config.toml
n_layer = 8
d_model = 192
activation = "swiglu"
norm_eps = 1e-06
positions = "rope"
rope_fraction = 1.0
bias = "none"
init_std_qkv = 0.0564
lr_mult_o = 2.0
warmup_steps = 200
train_tokens = 133700000
MLP neurons of a small language model. Each row is named by its layer, matrix (gate and up: input weights) and neuron, and shows model dimensions 80-175. Each number is 50 + 15 x the weight over its row's rms, rounded and kept within 0 to 99. A neuron's up and down rows have the sign that makes its largest values positive.
After each neuron's rows, "fires after" lists the tokens most often just before its 100 highest values on Wikipedia text that the model never trained on.

L3.gate459:62 63 57 40 42 31 50 52 63 29 33 59 66 33 46 42 52 32 55 47 56 50 69 34 37 51 80 53 38 76 32 49 43 51 42 32 55 43 54 76 60 41 74 60 36 23 61 39 32 30 20 44 55 57 60 48 54 32 18 36 44 54 38 88 71 51 58 56 58 54 48 57 52 71 52 20 41 57 54 18 47 52 26 51 36 59 45 69 54 21 40 50 39 71 40 03
L3.up459:48 55 48 49 59 38 48 33 31 43 43 45 74 62 48 29 71 55 39 41 48 44 22 23 54 44 53 63 39 36 43 64 31 46 38 63 67 84 60 48 47 62 53 22 53 28 49 92 50 48 52 61 47 93 41 67 47 58 38 47 50 58 46 58 45 61 47 31 34 72 54 55 60 61 53 45 57 38 46 37 47 45 68 51 44 55 48 61 33 55 62 39 57 50 45 56
fires after: " C", " p", " P", " ma", "ed", " Ch"

L3.gate43:51 26 60 57 52 44 32 38 49 55 54 43 25 70 54 70 57 38 66 59 42 76 51 56 60 54 42 32 72 69 50 57 54 64 37 16 69 67 79 39 61 50 57 67 44 51 81 62 53 61 68 38 46 57 58 62 65 36 46 18 54 51 57 61 48 33 38 67 43 38 44 38 60 27 29 82 45 43 53 61 59 59 28 17 50 54 42 09 58 49 50 17 42 27 72 56
L3.up43:32 40 44 49 47 38 38 28 56 41 72 34 62 76 64 20 44 35 63 76 61 72 40 74 61 62 47 51 65 49 47 58 70 44 58 55 39 71 41 61 65 68 57 30 39 55 43 56 48 56 42 34 63 46 51 51 60 46 63 45 60 58 82 64 24 67 58 44 54 34 54 51 47 45 49 40 40 47 67 49 58 79 53 55 37 62 45 41 62 56 54 33 60 31 37 15
fires after: "st", "o", "s", "P", "te", "lo"

L3.gate220:49 61 65 39 37 18 64 45 44 27 49 44 47 57 41 23 65 46 49 41 39 67 47 23 60 80 42 71 67 36 51 77 58 64 43 50 61 43 54 50 49 39 21 33 56 58 51 30 75 27 23 62 53 62 62 51 85 41 41 28 62 52 60 65 43 50 57 29 36 45 73 45 67 51 38 55 22 67 61 67 58 48 62 46 57 93 45 56 24 55 66 41 52 45 59 75
L3.up220:37 36 54 32 40 45 67 50 34 69 96 23 56 22 33 30 61 69 35 26 29 47 54 62 52 64 73 44 48 53 28 56 51 32 35 16 50 58 40 55 36 38 67 50 48 22 71 40 56 23 42 56 28 31 54 35 49 49 48 54 48 42 37 46 67 40 60 42 68 58 60 56 62 46 43 47 13 48 51 58 32 49 39 71 31 25 65 43 14 46 60 25 46 48 39 59
fires after: " in", "ad", "mi", " co", " de"

L3.gate318:67 57 55 14 59 22 61 38 47 52 40 42 75 57 52 45 52 36 47 50 47 59 50 55 42 69 87 59 51 32 62 63 67 41 42 46 30 26 65 52 60 55 54 85 66 56 53 20 38 67 43 55 61 55 50 45 44 52 27 46 57 49 89 34 42 72 49 33 37 34 40 45 48 27 53 64 85 49 58 44 73 33 30 36 51 58 43 37 68 39 78 80 28 65 55 01
L3.up318:36 62 68 76 45 46 54 26 56 38 80 39 63 69 67 54 28 76 61 33 38 53 50 56 41 71 51 92 49 49 58 37 48 41 58 47 27 40 64 32 19 47 47 58 75 68 34 30 38 76 63 86 42 41 75 58 42 35 38 44 36 32 32 47 46 48 86 47 50 70 90 39 63 49 70 48 51 41 57 52 55 57 40 56 48 62 46 24 40 66 58 42 45 73 56 27
fires after: "J", "M", " Ma", " Na", "s", "ni"

L3.gate375:49 58 60 42 43 47 78 57 49 57 59 35 61 27 58 38 49 92 63 78 51 58 52 36 52 34 59 50 62 33 60 42 58 72 23 67 62 47 28 37 80 81 38 33 38 59 48 48 67 51 51 29 54 67 48 59 36 73 30 64 52 22 69 55 35 63 58 76 44 44 79 36 62 52 29 50 57 52 47 26 20 63 52 38 61 84 57 25 66 57 64 38 35 12 60 27
L3.up375:64 36 54 23 43 24 49 44 35 52 62 51 54 67 30 67 54 30 15 64 43 50 66 34 75 23 39 38 47 39 52 67 32 49 48 56 45 80 67 45 25 48 31 35 54 66 58 32 51 61 84 28 67 31 34 40 55 76 60 50 76 32 63 50 33 66 68 50 39 35 53 55 37 58 50 40 60 44 55 34 69 66 58 75 63 70 55 62 43 80 68 62 35 55 44 48
fires after: "n", "id", " in", "ban", " ", "amp"

L3.gate395:41 14 56 42 13 22 25 58 44 32 33 39 45 57 56 62 02 43 42 50 40 62 67 50 56 55 51 42 42 39 65 59 65 38 76 52 41 41 41 40 50 39 69 52 46 44 68 38 55 30 59 80 31 58 44 57 51 61 44 60 42 39 54 42 44 36 83 45 37 52 37 55 76 64 26 53 26 48 71 49 34 65 58 40 57 53 72 49 23 35 86 64 32 61 24 54
L3.up395:58 43 69 60 33 41 07 42 45 35 44 31 67 45 62 56 41 39 27 45 18 39 42 49 48 58 55 27 62 41 62 75 70 29 53 55 35 37 42 61 48 58 42 55 39 08 28 33 43 51 52 56 43 62 56 48 69 37 68 55 25 54 38 65 64 58 73 30 56 34 80 40 40 51 42 49 77 49 67 59 29 61 39 84 40 76 44 48 37 47 35 70 53 49 63 48
fires after: " ", "s", " S", " A"

L3.gate59:61 58 52 75 26 46 60 64 44 60 22 54 47 42 31 56 31 21 54 54 81 42 42 72 48 37 04 62 41 44 67 72 07 33 61 35 62 23 29 44 52 57 30 63 37 47 41 50 69 49 55 43 81 57 64 62 52 49 44 31 35 27 61 36 58 31 69 49 38 56 18 33 48 33 30 53 40 46 34 70 41 22 31 43 25 56 38 60 53 61 50 44 47 54 43 62
L3.up59:48 53 69 43 71 34 57 59 23 40 25 64 53 58 57 64 36 36 68 56 82 52 80 70 65 52 45 64 60 48 40 40 70 34 48 42 58 34 32 54 62 43 33 66 71 35 48 71 48 40 63 56 54 60 58 25 35 50 50 61 57 37 39 58 49 63 99 50 61 42 37 47 48 21 29 42 08 85 56 45 50 30 48 66 64 55 37 54 55 29 73 60 36 45 24 53
fires after: " ", " the", " a", " de"

L3.gate358:56 48 82 50 27 61 69 66 48 30 62 66 64 61 57 53 52 22 47 46 40 67 57 44 57 63 39 61 47 48 50 54 37 72 60 52 56 83 47 59 26 61 21 57 58 30 46 50 64 56 50 62 56 70 49 40 48 41 40 29 40 39 41 46 55 77 51 64 54 44 66 23 56 51 43 78 59 55 56 68 39 59 14 45 67 52 73 57 63 64 38 56 69 60 29 39
L3.up358:45 48 64 50 66 49 50 48 57 78 61 43 58 46 69 45 44 47 57 31 68 79 77 62 75 30 44 47 65 42 77 55 44 63 61 55 74 60 34 46 58 61 50 32 29 59 48 59 35 75 29 50 56 48 35 94 20 78 25 56 39 49 44 48 58 55 45 62 70 53 38 58 36 63 66 40 46 33 65 78 58 47 50 42 44 59 47 80 24 59 37 26 38 40 40 25
fires after: "c", " C", " E", " c"

L3.gate312:63 36 71 37 64 44 57 68 49 43 46 51 47 52 59 54 53 43 29 55 28 30 30 36 54 46 32 38 57 57 55 54 41 47 66 75 67 40 64 53 72 52 48 51 51 56 45 28 43 71 43 54 57 65 53 55 52 51 36 45 62 56 32 71 66 39 45 22 65 73 72 23 46 45 46 85 70 52 65 83 57 31 48 51 12 77 35 63 37 57 54 33 43 48 40 42
L3.up312:73 33 47 37 56 42 61 79 44 47 28 29 73 35 38 32 63 43 46 29 47 60 00 55 51 89 49 45 74 56 32 34 82 46 74 53 43 55 55 66 41 42 55 46 23 50 66 49 75 54 50 44 69 60 57 91 53 32 57 56 55 50 47 53 37 64 55 74 46 54 46 43 83 18 53 59 49 64 47 47 44 34 44 50 52 42 45 53 45 55 33 56 37 23 47 41
fires after: " in", " con", " de", " Con", "c", " In"

L3.gate141:24 41 50 46 44 33 43 58 26 81 48 72 84 68 34 55 45 48 41 38 62 29 42 29 66 64 48 37 39 31 72 29 56 46 55 36 59 29 49 59 61 47 37 51 50 64 54 49 55 63 59 52 48 30 67 38 60 30 45 73 73 66 58 22 44 54 69 49 70 47 33 17 37 58 69 45 39 66 39 60 50 57 42 50 59 40 59 68 21 59 74 70 36 49 38 64
L3.up141:60 59 42 45 57 24 65 25 49 50 59 63 45 49 43 56 57 34 40 58 54 47 67 50 54 75 54 44 48 40 50 71 47 60 50 51 66 49 70 26 59 46 31 64 26 32 47 48 14 36 47 61 53 31 35 57 46 62 64 44 63 44 55 52 64 39 40 33 99 27 59 56 34 56 34 59 54 25 47 34 42 75 59 35 43 34 51 95 52 67 41 72 53 45 76 58
fires after: " ", "s", " h", "ne", " do"

L3.gate107:48 61 60 46 41 71 67 65 54 51 50 82 74 24 60 38 53 42 20 30 38 49 64 39 35 24 45 32 45 41 67 37 19 78 46 56 39 48 58 65 38 69 58 50 62 32 58 31 25 66 61 68 68 39 37 29 60 75 73 25 50 45 47 32 24 53 68 50 39 39 66 30 52 65 46 76 35 63 50 46 45 66 48 60 24 33 26 67 66 39 57 51 61 55 67 46
L3.up107:34 41 69 56 66 21 53 38 66 23 52 72 50 33 54 47 46 49 71 40 44 63 59 46 62 23 39 46 63 72 24 31 38 35 68 38 26 57 71 57 53 48 55 46 66 58 60 52 58 55 44 50 57 58 36 63 49 33 57 52 60 62 65 45 61 70 52 44 70 34 11 23 36 41 49 42 55 50 47 82 19 53 64 61 64 77 30 56 73 49 49 67 54 29 41 51
fires after: " F", " a", " ", "our", " an"

L3.gate475:33 43 54 40 43 76 64 50 67 60 33 81 52 63 34 64 53 39 36 31 68 33 35 51 76 53 22 51 74 77 57 54 30 25 52 53 74 51 49 73 60 23 21 34 76 24 40 40 48 16 37 51 63 31 61 49 48 32 56 20 61 30 48 49 61 28 54 55 43 60 59 45 63 61 51 66 39 57 74 40 47 50 38 12 74 62 38 47 60 71 66 41 40 42 11 53
L3.up475:30 54 57 54 62 49 64 35 67 69 43 48 69 38 51 72 37 62 63 36 36 34 27 54 44 61 66 80 48 72 41 58 42 50 52 68 29 80 56 14 45 54 79 63 53 42 50 51 50 65 59 31 57 51 41 57 53 44 68 61 37 23 20 55 62 85 55 49 65 53 56 51 38 47 56 58 47 48 47 38 39 73 34 27 60 63 81 69 65 61 68 38 64 36 52 32
fires after: " po", " (", "c", "D", " in", " dis"

L3.gate378:64 61 45 46 38 37 56 35 37 45 48 65 52 45 50 64 61 26 22 48 34 26 62 53 35 49 49 47 39 21 59 88 30 47 51 29 70 72 23 68 34 38 52 64 44 27 65 66 36 30 55 55 64 36 49 58 34 42 37 54 51 56 63 81 15 14 43 57 55 49 61 73 70 62 49 76 37 36 34 39 28 34 39 67 65 61 70 67 48 73 60 35 50 56 59 24
L3.up378:35 35 69 53 58 44 38 32 62 41 52 82 60 85 59 55 44 61 69 40 49 47 18 41 39 45 56 78 60 29 06 71 51 47 48 54 56 54 37 46 67 59 40 44 31 75 33 43 56 29 61 49 67 64 38 50 34 72 38 56 07 41 61 39 17 16 47 59 45 65 40 78 33 61 58 20 29 55 44 67 35 36 43 46 64 44 48 92 49 83 41 66 49 57 52 72
fires after: " ", " cl", " c", "ba", " result", "c"

L3.gate99:66 46 30 67 54 52 51 09 41 52 58 51 38 37 28 46 51 40 36 45 66 60 41 06 30 42 40 34 58 39 36 43 47 52 62 53 81 79 66 61 74 37 24 63 62 49 44 54 36 54 47 38 40 46 45 15 41 46 38 64 48 32 30 50 82 54 50 57 44 21 47 61 46 43 41 36 53 42 31 43 63 84 50 50 65 42 51 30 73 45 42 51 32 46 60 68
L3.up99:65 56 70 45 54 34 42 19 69 32 55 65 47 30 47 54 27 59 34 41 56 46 40 11 42 33 32 39 31 29 51 66 68 45 65 49 53 37 73 45 66 54 33 47 46 33 65 51 33 57 67 43 62 51 36 80 69 49 32 60 40 49 45 35 58 23 33 51 46 53 48 76 60 36 51 30 44 43 26 28 57 51 58 45 49 52 67 74 49 48 40 50 56 10 58 78
fires after: " ", " ex", " Comp", "ne", "x", " an"

L3.gate289:26 60 32 36 39 45 59 52 79 40 46 51 48 38 74 40 61 62 77 44 26 41 29 45 60 61 46 64 45 56 28 38 65 41 70 44 78 75 64 28 41 42 59 54 28 25 34 51 76 64 62 65 40 45 53 26 67 51 40 37 40 35 13 56 37 63 66 42 63 37 29 57 37 42 43 73 35 46 66 48 54 32 49 27 63 57 48 51 42 28 61 31 37 53 37 35
L3.up289:58 52 64 36 48 65 49 53 50 68 56 40 37 44 57 35 59 46 28 62 21 78 17 41 44 64 62 61 39 05 53 45 80 61 47 71 41 40 17 48 52 36 65 29 12 42 38 41 56 43 70 50 37 45 47 39 76 47 53 33 32 50 33 70 41 80 63 39 59 59 42 32 26 38 51 62 41 82 25 57 61 46 59 29 41 19 72 21 61 31 61 35 64 25 46 59
fires after: " ex", "ci", "st", " In", "te", " at"

L3.gate351:43 50 39 39 59 44 52 60 37 35 37 98 46 59 44 62 49 64 44 57 44 87 31 47 46 52 49 59 77 62 51 59 48 38 64 55 58 45 49 70 64 63 50 58 36 59 31 72 63 41 47 47 56 50 57 38 46 27 74 35 28 61 43 62 70 50 42 57 61 51 55 38 68 29 53 58 44 22 49 76 52 74 43 33 53 62 62 18 43 73 65 37 52 36 56 17
L3.up351:31 53 39 75 40 52 63 47 34 24 58 62 44 53 22 62 63 56 63 42 47 42 62 49 60 34 29 34 51 79 47 45 34 23 73 57 56 49 52 70 49 60 40 51 33 50 64 48 24 38 38 72 66 34 55 43 56 24 43 35 39 65 50 43 60 47 46 54 59 33 63 19 66 64 58 32 40 59 37 54 68 54 58 43 53 46 56 51 35 53 50 50 76 31 60 32
fires after: "che", "o", "ne", "e", " O", "u"

L3.gate226:56 45 55 66 67 38 48 28 19 64 62 57 32 64 68 72 31 60 52 32 57 32 66 49 43 34 55 60 56 75 62 34 34 49 37 90 38 52 62 43 39 46 42 70 52 72 21 42 38 58 45 48 73 71 35 50 42 63 46 65 43 58 63 36 60 54 60 60 80 38 11 39 38 43 34 48 52 42 41 22 44 30 55 50 62 16 52 56 58 76 48 82 39 28 68 52
L3.up226:52 44 42 50 53 33 56 31 16 72 76 43 44 46 48 82 40 73 28 62 52 47 66 47 60 45 55 33 53 68 45 38 36 66 31 59 55 36 57 39 58 29 38 48 53 55 81 21 79 46 62 41 68 72 42 33 74 65 39 64 49 37 50 45 45 48 56 61 51 45 69 46 62 70 34 33 38 57 61 50 45 18 80 46 53 46 60 47 05 85 50 51 76 59 81 64
fires after: " ", "n", "le", "e", " Le", " T"

L3.gate306:35 51 27 98 36 63 59 46 33 40 61 57 54 39 32 48 61 31 43 63 45 33 78 61 36 66 45 47 27 46 67 66 58 19 52 50 46 51 57 61 42 29 53 63 39 60 61 28 60 34 33 73 71 41 57 69 44 08 29 79 70 62 56 60 38 54 59 51 19 36 63 52 50 62 61 55 72 42 36 22 62 61 62 46 67 69 23 69 45 26 56 67 34 44 44 27
L3.up306:49 47 38 59 73 38 38 54 88 49 60 44 59 57 57 46 35 42 47 27 57 46 92 20 53 34 18 48 11 56 62 44 65 87 46 61 51 73 29 55 54 62 21 57 46 68 39 57 58 34 55 54 75 47 49 30 64 51 37 51 55 57 58 47 57 31 78 66 58 31 58 65 43 47 62 54 56 25 62 07 47 64 45 58 54 43 41 39 53 33 38 45 60 37 76 49
fires after: " ", "s", "o", " Ar", "te", " ch"

L3.gate241:66 49 57 61 55 34 57 42 59 61 45 44 26 33 72 63 49 78 55 39 58 65 33 63 29 40 73 40 28 80 31 47 74 29 63 36 30 60 56 61 55 16 66 38 40 56 58 58 42 47 55 72 81 43 62 60 40 48 54 76 43 51 42 60 19 53 48 40 79 48 58 68 65 39 46 65 52 49 70 53 49 55 51 37 64 51 39 18 50 46 57 53 55 37 41 31
L3.up241:52 39 38 47 72 41 52 40 48 65 27 64 46 65 43 43 62 37 45 61 33 28 85 39 55 14 52 61 45 50 45 50 61 41 73 36 54 39 54 38 10 59 39 49 49 62 66 51 44 45 33 41 43 50 37 38 71 29 36 38 54 40 66 36 38 48 63 54 60 20 59 63 42 49 57 52 39 42 48 65 37 56 56 23 55 39 39 60 55 50 43 58 31 36 37 59
fires after: "s", "ly", "ci", "e", "p", "o"

L3.gate483:59 38 33 43 55 59 40 43 58 62 34 31 32 69 53 47 64 74 49 41 54 54 62 47 51 24 25 20 64 41 58 40 69 46 71 76 36 75 45 40 39 68 46 94 27 75 60 75 50 76 36 51 30 50 40 65 56 50 33 48 46 40 38 64 46 28 48 63 39 41 54 52 20 68 50 80 39 30 51 48 44 35 45 49 64 35 14 41 56 79 50 85 33 56 28 73
L3.up483:63 73 40 48 68 70 65 30 68 55 41 56 58 47 42 29 39 65 60 68 51 29 53 50 55 68 62 54 42 31 54 34 51 53 47 42 72 17 43 51 61 41 76 63 49 51 70 78 24 65 49 27 43 45 48 65 31 43 61 61 62 45 56 66 42 80 50 48 55 60 48 59 73 33 45 64 52 49 58 59 49 68 56 41 52 53 46 33 60 49 54 71 36 74 66 36
fires after: "la", "ra", "s", " Tra", "us", "te"

L3.gate146:40 86 64 51 30 38 58 72 31 32 29 58 49 27 34 62 39 51 60 68 87 30 51 69 62 44 71 14 57 56 68 41 39 38 46 60 63 27 43 36 60 59 48 52 49 59 32 32 60 56 48 67 54 49 29 71 56 64 52 57 38 45 39 37 37 26 71 72 38 36 21 33 81 74 33 45 21 64 74 62 54 62 26 38 49 49 71 50 30 54 54 64 55 57 41 64
L3.up146:52 65 50 41 36 38 88 40 05 28 57 55 47 59 67 68 52 54 51 56 73 73 35 43 77 53 51 51 34 35 59 60 44 53 40 65 63 46 56 43 16 68 39 45 42 61 38 60 76 47 37 66 41 62 42 66 54 52 36 60 52 41 48 61 76 21 53 42 53 60 47 44 77 46 61 40 46 59 62 58 51 57 63 49 45 40 62 55 41 53 59 46 41 57 63 45
fires after: " ", " f", "C", " su", "e", " ("

L3.gate50:47 56 52 57 51 70 43 50 73 57 74 34 46 52 52 68 51 54 54 51 57 22 46 42 53 23 37 37 63 45 36 50 45 65 60 58 54 84 35 50 54 22 55 68 58 55 47 13 38 29 45 45 46 65 57 30 47 47 39 50 85 66 37 34 52 68 63 61 39 61 42 51 46 55 60 66 43 57 60 61 47 57 38 63 29 44 34 61 48 46 26 38 61 38 49 69
L3.up50:54 48 76 44 49 31 43 23 40 67 20 56 90 56 72 27 87 49 40 56 53 64 26 53 52 89 48 50 48 49 33 47 55 58 29 77 55 69 50 45 27 44 81 51 73 67 48 35 26 38 58 30 52 62 39 53 33 54 50 23 62 57 45 35 50 57 56 44 43 43 51 72 23 54 58 45 49 46 43 50 57 60 50 37 53 66 32 57 44 68 54 33 78 46 75 38
fires after: "li", "ist", " B", "ed", "mp"

L3.gate194:37 50 67 31 58 43 23 79 77 73 42 53 50 18 72 46 40 48 58 44 43 48 53 64 35 33 24 63 59 48 48 66 71 68 43 66 57 54 54 35 47 36 60 48 25 40 49 56 32 64 64 56 36 69 58 70 55 54 23 21 07 14 62 71 50 46 27 37 76 65 58 37 59 59 32 43 32 50 52 39 32 53 64 48 53 41 32 53 38 53 47 32 38 51 31 54
L3.up194:59 45 21 54 42 46 43 43 58 53 70 38 57 36 46 33 45 37 70 26 67 49 74 37 33 34 21 37 47 52 44 49 41 54 60 65 14 49 43 61 36 54 51 34 46 46 48 23 43 74 51 18 43 31 42 71 45 57 86 61 49 39 60 48 55 20 42 55 46 49 72 43 70 19 26 40 42 50 55 36 70 39 60 53 21 62 35 52 37 50 46 47 50 52 61 34
fires after: "c", "s", " dis", " in", "p", "tri"

L3.gate346:60 53 59 57 23 54 42 51 53 57 30 62 38 72 30 53 71 50 55 40 59 50 35 42 47 37 91 38 75 53 39 64 27 53 55 45 48 51 39 67 48 51 30 76 35 41 46 54 53 68 77 32 51 45 40 52 54 50 55 55 26 53 54 39 49 44 46 50 18 33 54 50 67 42 51 48 71 48 49 55 44 62 67 47 38 41 69 35 27 43 51 33 51 41 53 47
L3.up346:65 55 54 54 52 69 71 63 38 42 98 52 53 67 64 42 52 37 37 51 61 34 40 66 36 67 58 27 63 48 58 64 27 65 44 31 35 54 21 53 69 73 28 31 28 40 32 36 72 74 56 46 47 52 30 48 55 66 64 55 30 64 44 53 67 39 41 67 48 36 56 44 81 49 54 53 53 37 47 48 71 51 58 38 41 45 82 33 23 44 39 57 51 54 29 31
fires after: " ", " in", "ur", " T", " C", " re"

L3.gate82:38 48 64 58 51 45 51 69 68 55 57 72 42 26 65 41 61 62 50 58 28 47 51 60 79 40 51 64 49 34 62 36 49 23 49 57 55 27 74 37 61 57 38 57 58 43 49 38 46 45 65 78 42 38 61 54 35 62 45 23 82 53 19 58 71 32 25 49 35 59 29 28 62 56 50 41 45 56 59 45 53 60 42 60 23 19 61 69 76 52 43 56 25 33 83 48
L3.up82:62 56 49 66 46 53 68 31 50 73 74 62 39 57 35 63 37 43 25 43 48 48 33 53 37 63 52 41 84 44 46 38 67 45 32 70 39 46 51 33 52 86 27 46 38 33 35 52 38 46 87 52 27 59 58 72 60 63 56 24 16 23 66 39 31 57 50 73 57 66 66 48 57 46 66 55 50 43 55 74 55 46 54 41 47 38 54 85 67 37 48 53 22 72 35 67
fires after: " ex", "c", "|", "in", " Na", " in"

L3.gate153:25 60 60 55 47 44 38 42 50 57 46 39 53 65 40 37 43 47 53 49 65 56 68 31 78 21 16 64 67 39 44 55 52 72 31 27 42 41 46 46 42 54 64 58 55 53 49 36 60 70 25 78 40 41 87 45 63 31 52 59 44 49 64 57 73 22 51 59 67 27 30 41 50 66 47 49 44 58 35 23 17 52 72 83 52 50 37 23 56 54 56 47 61 55 54 40
L3.up153:42 64 55 58 77 41 42 36 62 36 44 80 66 77 59 69 45 49 52 61 52 55 65 55 83 33 23 39 27 52 37 49 44 50 00 59 49 72 42 43 49 61 63 36 44 69 63 40 69 56 43 42 62 53 43 30 48 72 68 46 48 49 34 57 72 47 54 46 31 57 80 49 66 51 18 65 52 35 35 38 68 57 52 25 29 54 85 54 47 30 24 27 32 61 41 60
fires after: " the", ".", "H", " The"

L3.gate243:33 61 64 69 33 50 46 66 52 65 36 54 63 70 49 50 28 43 85 67 46 45 29 45 52 34 31 54 52 24 55 48 46 45 22 13 56 38 72 37 37 66 52 20 54 33 36 29 51 63 42 40 67 63 44 23 76 60 48 52 36 42 65 00 63 53 79 56 52 80 26 55 46 46 52 50 40 49 34 19 38 38 33 57 52 56 55 61 35 70 47 41 33 56 58 42
L3.up243:54 34 61 56 65 75 36 62 39 54 36 35 34 69 50 47 46 61 52 63 63 40 48 50 60 48 56 67 54 38 60 42 52 66 45 80 58 47 67 41 68 42 58 44 28 36 56 81 45 40 76 64 66 71 73 45 56 42 34 52 73 44 38 56 53 59 66 60 56 46 51 55 55 42 55 62 45 52 58 31 48 38 31 09 45 47 54 50 06 39 88 84 78 53 49 57
fires after: " ", " the", " The", " to", " ("

L3.gate41:57 48 61 39 50 36 49 61 22 45 39 36 46 56 59 37 11 43 40 61 50 58 37 48 83 53 85 23 49 26 42 49 49 36 60 36 59 67 41 62 53 46 62 50 58 66 54 53 43 60 33 70 69 53 52 46 38 51 49 57 67 51 51 62 40 33 26 55 47 36 36 61 42 52 45 71 78 46 76 34 31 40 65 47 66 51 84 56 65 59 64 66 46 44 74 38
L3.up41:44 33 49 44 47 50 64 60 25 14 65 36 74 66 55 37 63 66 45 44 56 51 26 38 28 78 66 37 36 57 61 35 31 48 55 47 51 63 30 47 35 43 54 51 38 55 53 59 63 44 76 60 40 28 30 58 58 62 55 41 37 61 40 31 76 49 39 34 52 22 45 46 67 80 57 39 62 34 41 52 44 39 57 29 62 60 62 47 47 45 37 75 52 67 53 44
fires after: "s", " S", "S"

L3.gate167:64 27 65 72 44 63 51 72 37 39 58 62 75 55 42 46 30 40 53 55 61 54 52 27 43 46 27 40 64 46 50 46 44 72 24 60 28 19 69 53 49 54 50 44 30 57 31 34 53 61 67 43 34 66 27 47 74 58 48 30 79 70 38 76 58 80 40 71 29 53 67 49 64 66 46 63 53 58 47 72 50 69 51 46 52 33 73 61 62 29 71 45 67 62 40 79
L3.up167:57 63 54 63 61 65 48 47 62 33 46 37 65 64 58 53 66 44 33 31 39 83 49 40 37 56 75 21 43 68 84 58 46 88 69 37 36 24 48 57 37 58 48 67 25 66 50 62 51 62 64 25 52 45 53 42 69 51 41 53 41 68 75 58 31 42 30 79 42 24 36 63 47 41 31 64 30 34 77 59 63 84 49 74 47 64 83 43 41 29 66 50 61 53 44 62
fires after: " ", " in", "ur", " Pri", "ri"

L3.gate290:40 37 44 30 64 59 80 41 51 57 46 21 53 49 47 27 24 79 54 40 47 71 51 42 64 61 70 53 54 53 47 69 38 52 62 53 58 52 44 44 55 60 72 44 58 76 85 17 68 32 56 35 36 50 47 55 47 50 44 42 71 47 43 76 31 33 30 41 81 62 63 48 55 69 61 59 29 40 58 28 37 47 71 74 53 64 82 26 31 77 52 48 50 54 69 61
L3.up290:42 48 60 39 57 54 43 36 28 50 53 43 65 37 44 52 30 39 66 42 43 30 71 44 45 45 25 61 29 55 43 34 37 59 37 64 42 70 39 48 62 35 83 63 52 54 60 25 49 48 45 44 46 41 53 45 74 48 68 42 65 12 49 56 42 15 36 50 56 18 53 63 51 47 66 37 56 50 64 38 32 46 15 36 46 37 53 42 25 53 56 38 53 58 53 77
fires after: "d", "vi", "s", "st", "ter"

L3.gate356:49 42 58 38 60 33 56 37 49 22 77 63 37 48 71 55 41 34 66 38 38 62 18 33 70 45 61 51 36 52 39 63 63 03 41 71 40 53 64 67 30 56 46 67 47 49 28 56 26 55 66 41 78 75 58 79 56 48 46 67 22 29 28 35 52 54 66 28 53 51 26 25 31 56 33 55 40 74 50 59 39 57 14 60 48 85 52 49 69 43 49 47 61 35 40 51
L3.up356:25 11 48 43 70 64 38 35 37 54 35 69 24 59 64 62 42 64 52 44 45 43 21 39 58 46 81 41 54 46 44 46 45 41 47 58 10 36 59 40 59 47 62 45 64 52 31 14 54 49 52 26 50 50 26 60 47 32 30 69 49 74 29 47 26 15 41 62 41 33 23 34 55 61 46 39 31 51 56 37 36 64 38 66 35 37 45 27 32 59 36 50 49 54 19 70
fires after: " Le", "ne", "e", " Li", "te"

L3.gate293:86 70 57 58 52 62 70 43 66 55 50 58 44 33 42 45 74 25 40 56 58 24 29 61 59 35 18 12 79 54 39 39 51 50 63 61 71 51 37 30 64 64 37 45 43 40 48 47 45 54 58 44 30 29 71 73 42 37 48 44 81 32 48 64 62 47 37 71 51 75 82 49 59 60 25 55 57 44 60 34 54 25 47 52 38 62 50 32 44 38 35 55 52 52 32 58
L3.up293:37 66 36 50 61 61 55 26 67 54 40 74 17 52 31 39 56 43 54 53 77 47 22 59 76 60 52 50 45 52 50 62 57 67 42 40 57 74 55 61 39 57 43 59 68 54 45 54 61 63 35 62 70 45 63 67 23 52 47 52 59 32 56 42 72 49 41 63 44 75 55 71 41 50 27 50 46 43 32 37 50 32 35 51 49 82 32 60 67 37 69 35 49 42 29 42
fires after: " ", " f", "y", " b", " de", " po"